Part of a small language model's weights: width 256.
MLP neurons of a small language model. Each row is named by its layer, matrix (gate and up: input weights) and neuron, and shows model dimensions 0-191. Each number is 500 + 50 x the weight over its row's rms, rounded and kept within 0 to 999. Numbers have three digits each. A neuron's up and down rows have the sign that makes its largest values positive.
After each neuron's rows, "fires after" lists the tokens most often just before its 100 highest values on Wikipedia text that the model never trained on.

L3.gate700:441545513529560503549573448514597531536536567542500497460562469521393469519526473502536526478408491563634402388534512537460532499552469451534467514517513495547500509486488487572567593438447543384460518479484558547475475473567437486438503524489409524554564596487558516523480487543581531497520458506428434476526461599422521520514635507495500558545522501427502502586474604545485494502351447521502455488534461529435566547553502549404459443505512408503483417504511499523520494526482519426492554503535548482528550444429477519462596570487507473407434513508431435493489498459470487463
L3.up700:542577454504519481521524536469537452405516567566418420483352522474569482446477494516462460563488479536551557508509505420479550509444532458523632575484489559436435520523455539514505484546562446525382531485566487469523443516462491429521413552536348464486485477533514489494446450458580451553461560528510485436406516457525497461512419516539437488567499499509530477453503521410498538588516605454434504498429421557422596529500412465585491477558555638557536459530504575533495516572506553525475428491509516541504462527514530575490408384564523477452496576426465443474383444433443500496
fires after: "\n", ")", "e", " |", "a", "ia"

L6.gate1:456504469381563575523512456551508375538559485523546466554523489542438486526564496485499492502563533587521470572461527483503528558525485485530486460442439476559519528556513442451385436575490461616418511516490509501598413486534520450477484536530449571519452496496516532522526521451533543524515457481533516460553506441605515521513483364500452508474471435551467570524525459550473521504399548521541589475507431520475462468436437484557466485488484506494579528492445426498482487502509524551422476490457467500425582445459569498457517433449561591496455548553400579486494454523447429466
L6.up1:536473605528492518456487447523505532493460559546491534426490551397428470494392449584529473573498509413590528439519535510559524562505489512485453479563435478498442480544480441497525523518592367565534562489418422451417519477503389500584617451465531528532527406412480425555619506460567479551572433500530543447495429488480485580517596481520524502587520486470446475551461419525510467523483495430509508483549533491521583571502501474520421521488478511437479559523535468576470427453501591560555546487453412557517487522533488549557495459504447456459595571457488486421462520499493421450
fires after: " 19", "-", " (19", "\n", ":", " to"

L3.gate30:529506549453531498542466470485438534464539465626500638486497530443491499514512560495436446550547427530534499563479459508419633460539550455439498563447501522534512452516480495575478564443521376472578500503513496496561468540503516460471574499417468411522466397541553477446517488408503424482436437507492514455503487473380415441434441466591511597424585530507537525620471489607480457495516465463450437519430459468550532483571499545511550473509505550436443530506476537560457468449511463456506476532562427499474516510482440444542476426480522442482554520439421439568557566567583468523
L3.up30:471529420559483450508505525553508482521518517525541478527488456511398466537504446404508548504485490522450575448534609490478595544618509529459649499485395512472589486491482537521479477493616584494403469533563534526497527583528504409398459497522480498474555446528540497511395523547465451518471445488464533497440520643493477521422444509570481515519401471477557519491429556463498551456484553494550410510436514641522523560562494561517457526528479531450494542426371540509526505484492498435478413526459433476634455568486494490486421520449407490548472448528555552451521475540495455521
fires after: "er", " ", "^{", "ial", "n"

L3.gate105:439528510493537511501459529463464590410539356502563561498562547422557519520456558531535576516531479485458556475507428584544578452489470505465533488442544540432505548498491462432485525575517458491601547433513497530440424449436467455599475474507503506458457533460545476531501495521540521392502447495550509597520481453478459517579495442530454532529443385501458506566545539560542539481546546486481513454507492572495531485417500495461524464458491519521461457513487486569468562463504500387559538457589597505501483502482523566555507501415604526457513378456496506519460526463512567471
L3.up105:483549475528497471531629535515435442444508501615459496475423526446519564415519460471509531488516451462420480475527485515527476496594483447481465460506518544449459441459559524549504576463511492580528507535530495474512410520498497517496525446541546510475505567473437463427520553575354478475531549511515404464489401515533532528423588415534510608469569517466541506509550508502468515466510472491390593500537516584553498454547637524476545533481575536499417544448412502533477533530560473450464547480569548428559593557458495550541573505443529415455481550453593441527475543556468405444
fires after: "\n", ")", " =", "e"

L6.gate400:500534442426585476517516522585486499437576505422510525558470436516474458472417485508454566488508468551404511552459552504488525411478587347563455558528550423472423512499463476478636583483491363500490541442498430458458477435495466480504500513474552487550486466501590522548581477642568553534392459553501570527558504505498529468411484475542479529537439516544515469465523423473506482511413448513472503466577539507537507443552519535524499562470521523441465609524441536565541471617517557499447502514524417477517464493478538518514497499476393527497508611454439491533516507415580459560
L6.up400:537487528469528484483487562487461525513477515543522473593508502441407521566502462449526473539490560543491517450545494449551488493532575609545553451440534493507562501449462550451487528539422438538510492560456553517571480506401494481533452505511454540576530552525525454399432481440497586519474526477567521591511544563493550459522495486551485478533389549456548488466497442408479585444586551539477404548556487464466518519567389524471607375514449422542504557472519501511530515591490495476457400384516454438566479508452557495468448486502448436456431531469575487515497509546513475536
fires after: " the", " m", " ", " Po", " a", " The"

L3.gate604:464411531493576535428604499398541421582575483511551523522447526498511531509584554545502528442393464503494456443399524523549527428470460499558566557463455479469471557521516410429490460516453578501525471532514544484459440404446438517450562492562531505491508486477487495499444584525542459503526525523462535324514508510479453512534529538474570501537380563484411666595437482522492431540472458440585485515573496462631572554532562527523475421431487493505514435557478499552404549407502497482532533483472471497559547548505574465522546506501564517526533506531495539478424514530509486476
L3.up604:520542494531458527567573530485567442536487489445505403494493436561504505491451444526420530494534459496479464613521489411498503466502448512536493568429590505483451481437456461445463436476438554522481612495487451516435537440526450462577472505455498490583560479560450410449598550469525583550531497567628399504558532577472511550533495474494498513535489487466442580481485362462495537564520455506517552509517458438491486536436520538511603392505454578490540498438527446442514465488523481460479552477458486449417490427476605558405499480550524517549521583521539520554443531593490423496
fires after: " M", " m", " h", " ", "M", "•"

L3.gate194:461535436612404585558416621591540614578486536539470506507507509486508460545429522511511499424541558431465472535593521515516493509612511417598547430522506546450438582476527468491474454458470464460561458468555511474446547504535500503485450524532464577516532516549524549505573399493485387547478453493515520492385478526474412522553439461486549473536422482544478565567433447547459506489488408544484527557545469518489491469613418531478558444473455522463447407555502517537502541506436529508524451558421440457461534482501460456474579457448515517432487528506462460531539526511511451517
L3.up194:530535497410625490486489411464513486483501448497452514453497476507499563451501522539574382505510426559448455542446513459426585414556558408601564548520471488480543503527448545420342509593505499528496540558515509579499512551486533550408559500440536476460518631537555534427530587463462479491489482544561460473450476441561553501454486481548495476553523509504584515560470501578510479454431532481516524493550521498440446495461540551489430415465586486523546523521315488479469375531429462447483513548600471519537518522509594506627456502541424462432518534515522465556569551554531461548
fires after: "\"", ")", "\n", ";"

L8.gate527:486502512517549502444508416509491515565499464483527495490431458486565531494520445436502542549511512510548551506455514536504453529467460466477522476442444473507354521567570468486533379553514446493506522519500457553493417577408563539534516417553566481469540437492548511522569440498580357465535501584534483499512495358540421461614591498586501552514447526560476525410512476518553399552503470521560535517447509553597510501497439514497514448443539493482543583498525562562541542516506531430417388539528504523571397584500521572586540537485374506477501588492543562457501520510585511524
L8.up527:558539400504583486523529623457492463491511547488486445392516445582453488533457543541403605438452465496487457452388559485569516524551563537480499493439559510582472472434516460513426489480509544505533478459436592591491546518528500360390520478495460530603506483492405510460508536542549476511512465473480468494513497543498471548590492509568526566479462515439523559466489531488467555469584507507450452547452488409476475479481533557423536426450440517457620523587517453463475576497489476457536518485470504491532485495558511556514601565501570495516548529418517497463508460595580593444
fires after: " ", "g", "che"

L3.gate688:468537416472405464607537502526525413495482532476417434627487519486518480551413526547472487414509513521464527519437442486509500503475517578593590493613485550446534470487579608421453547575510621504435492484586485524502542523506462510452541501519518481545526429562543481557551511451510550535544493491570436469552479549501456595417556541428550537540472419571492526560524541519493503539445406490512481527535380498529410426401485516468408372511466460483481486444458493465500589459497468435595512496509493505460579479582494460476478470515516531562489512475419489463468520457484523581
L3.up688:536547386497513508520548527552447464439498510517590492517441444465472454453487485583477537495552479641493402491537520534413554450511548474487543579439508526474483521511495501496552615540464438457442452600542511481502606494547493465590492524472496377610554429530589518542439538476490467471526520461548492499544487553476501487500453482488505506475606460555583475495427491505518429454437495472478526471557446500514464493458472495587451475487546454614466487424581498557372573410521435604540523494636567515465519514481516458437440519493538519532467493458419425571507511418569449462
fires after: " 3", " 4", " 1", " This", ":"

L7.gate2:547506436538458412511498437518565428532449515462524517474554559547510466551585425520476489513449579490437387518501495509525514438553440498533467435522478448542464421522482514446481483552496442489443602445491405526597541423465443468551460369422489431561581479463540541473527443446578486523592489509516569517468456406485582429467444468511498501463423489416519524497445565534487518548552515474526453486394438541542560509488522504476465491513578473541473541559385503589498603447492514508525451536519480443461472516451538569443585407533508360482490480463530532593577442455498480535
L7.up2:514495510589467622496426545430527437505458520458594518468522488516529442596501428579506406453503541488518537493454499429589440445501515454370547488503604501454506446534568510500437581422510516567510417562474572509526544480496532546590536568487497501544468452531435463451496513500578546440508512536524500524451494476465559431513488453514439497451473551539442436482431535466386544467532422463461434525347498492450449514456495482597531512440481604475553499465483446531539473524508516534511634506488528513532531490452459533449486568501524369551561488454459415619397473524477534486
fires after: " in", " In", " "

L6.gate561:487579510432460494510459444469535558516473512519400529512608456511520434550554498390411462539556539516506572421478466509417485404495512452643470513518458454456588568472447466528585450516533416502519555539548542487533492446423570538458480510514511455476510468479482539520570419513568465414458486485532409485578552598467561538451439563508549479521496505443489427579502385521477454465486588474459422478580536494392571494583488416495573498523487526523497528467543539473513509595502646417508507471532414533600547513418478461409546450434546434481476539457532426479533443462511557532
L6.up561:490566488451454438492394497529569513575462497401378484445475501569444541449474529448476554546513547595498561510438570534416450543512544514497493480454472548488539461513527503564448502471541485524460489514521554516514494452495507423533619472572604429523419455494505571616577585599464465451509522531435499510470508430466518467537512525548508439470506530516512425508568531436563477506504565472457434406512507546426492557523439493413491533550574598498594552567438528463529477460583522474490525518501507557583337538542540525508533560458454444434508465396500536480547546552551575472
fires after: " ", "ot", " El", "n", "b"

L3.gate630:463505471554534472532472515524600457536489531575549451608511463523476573407518575470536527541473492541541501467466610507458542575559545581500521515455448533455425523465519500524466613510574549468550450469478490533531422388430404473524460498542423613470441462511486538549440506521432499565554541469584456567482505575480476494487548497475539497377486467600522478543520524469479516555550490425440481567467531542560468438563445523495519520595509535525526456484509419440430513523520511524527394550467573445464471575581460554469563574543508515478439514466416475550599584509484562552
L3.up630:541488459481550452442420510467523461546473567489612559471524492439511535477462489544469481605568433534538434484544565467575448604530476492481547487527486491464401500572529459546513610489462600488470454488567489473469621437434484416551473472557417480527476465346402536443428536415441525510532432460594514530495462528557560550465502478576408593501521407529458446574573409508437518507462457526438474502496476448404581499576537562548469508447599471547473492521593460494460500532432441512470475559491516505526546481480549478566540482378468504472513553561428505466506425587507473548
fires after: " A", "'", " 1", " 4", " a"

L7.gate651:465564525538527558520491535514538473391544584511495540524544527519529538504536582557482501547497434475472548485530482535432557458604474566516544465479512513444453536522460437433407449509546501569441494461413514469475513488542497487587411578578529454413507539501457446507547509535603365518524449459432409468476545534460528542449525496448475488541445552499433496554497482586472638589534474532541486505478454625491494519455505458538590551513481443574631538462426517513556546484512456471457618508518603470466560530426464548479355510423432441468473508538382605534442483478411503486
L7.up651:492458443398536545476439519469499461563492518499546413424562410569519469502450540507532499471504428403531546464429506470473438486519479481479529506644497473544501493541501428558510391563484529503541513427447475520485463570416528494462508514488482426461508416470569574451491503512488497534508611508490447407552494541483514532522494517579498458464560559490579454589491476466453537524527564541506446404562465482457514508435435472463534538526532522511543548472451581577576423466555529511497478575409507550532438474462614475549514427543377416519512538489512479608448517491532396495
fires after: " 19", ",", " in", "20", " (19"

L6.gate66:482523499530447480491411532468496631605561461589477476514491504469596343559538446490431469423428528472555516438504438409479519529557529575547529520589427492423513488474519451499457571506460450461489470408492535575441551467614484445444443545501517486447557541411439491487528530450431435483529478477534484520545436587442500494446578439576462505550527462479470505491544424544426529482426588460492502422546590508493507397518522487514467546519430540501371384519536516574432505480462564416545494595485579468472481480476534492547495492445529563435509422476515420500509557502463415487
L6.up66:491523481459428506494516567390392524530537515528416448496489513519555495471482545540395529504423492460469513439547491458478571477491484552563506488473524536415414552557425548399496496468435537539469475536542468520482479378483436468507461485531459520435420541372582473563472589478459423526607492423554509492509499389491571501451463501525498586458588519473570432563536466419509462584583514496510462571465541454495509537507516509441458553449462493600439508408449506532541501465584499398475496530502486487464474467549549468589511441429485495504464532425563471496565479447493459450
fires after: "\n", ")", "ed", " H", "re", "F"

L8.gate418:423590499593602482541517464497462499490488473497481592530597501486476431517441500431553543445512361404552479471505511474579529552562501547510466577583544518440482457544548462404478546449516504431526462381527488490550475516501511428441453529475494509539534514532534544550469577394517417491576532575551479519554581544441539491517501432444579531505558385451454492546532472487462487464547593499569588586500473536437528468508479470401445459586497514511449464444516496410440587445511455526455495578583472476549575544505507507504484471417621523519423506478504457511535529533477506550
L8.up418:508543471489422527421502480455459547490427526452534519469423632576476405619563456538510443542473452503571475501488548470494482403565490565574487540566446451514459419576521545505525479522413476446463559578529494480432490471414454496492495498593459476526466539464485441495533451486504445452528498441517580520487515536454492507414599498542517501557462406519478409491593444445508478506426549429520549568404512457464519538393504436531561476530500543478389477533532559540526492447431459429451513493574482463497549491442524579523471494552440530517558523384563553541491494412496446479
fires after: ")", "\n", "===", "01", "–", " |"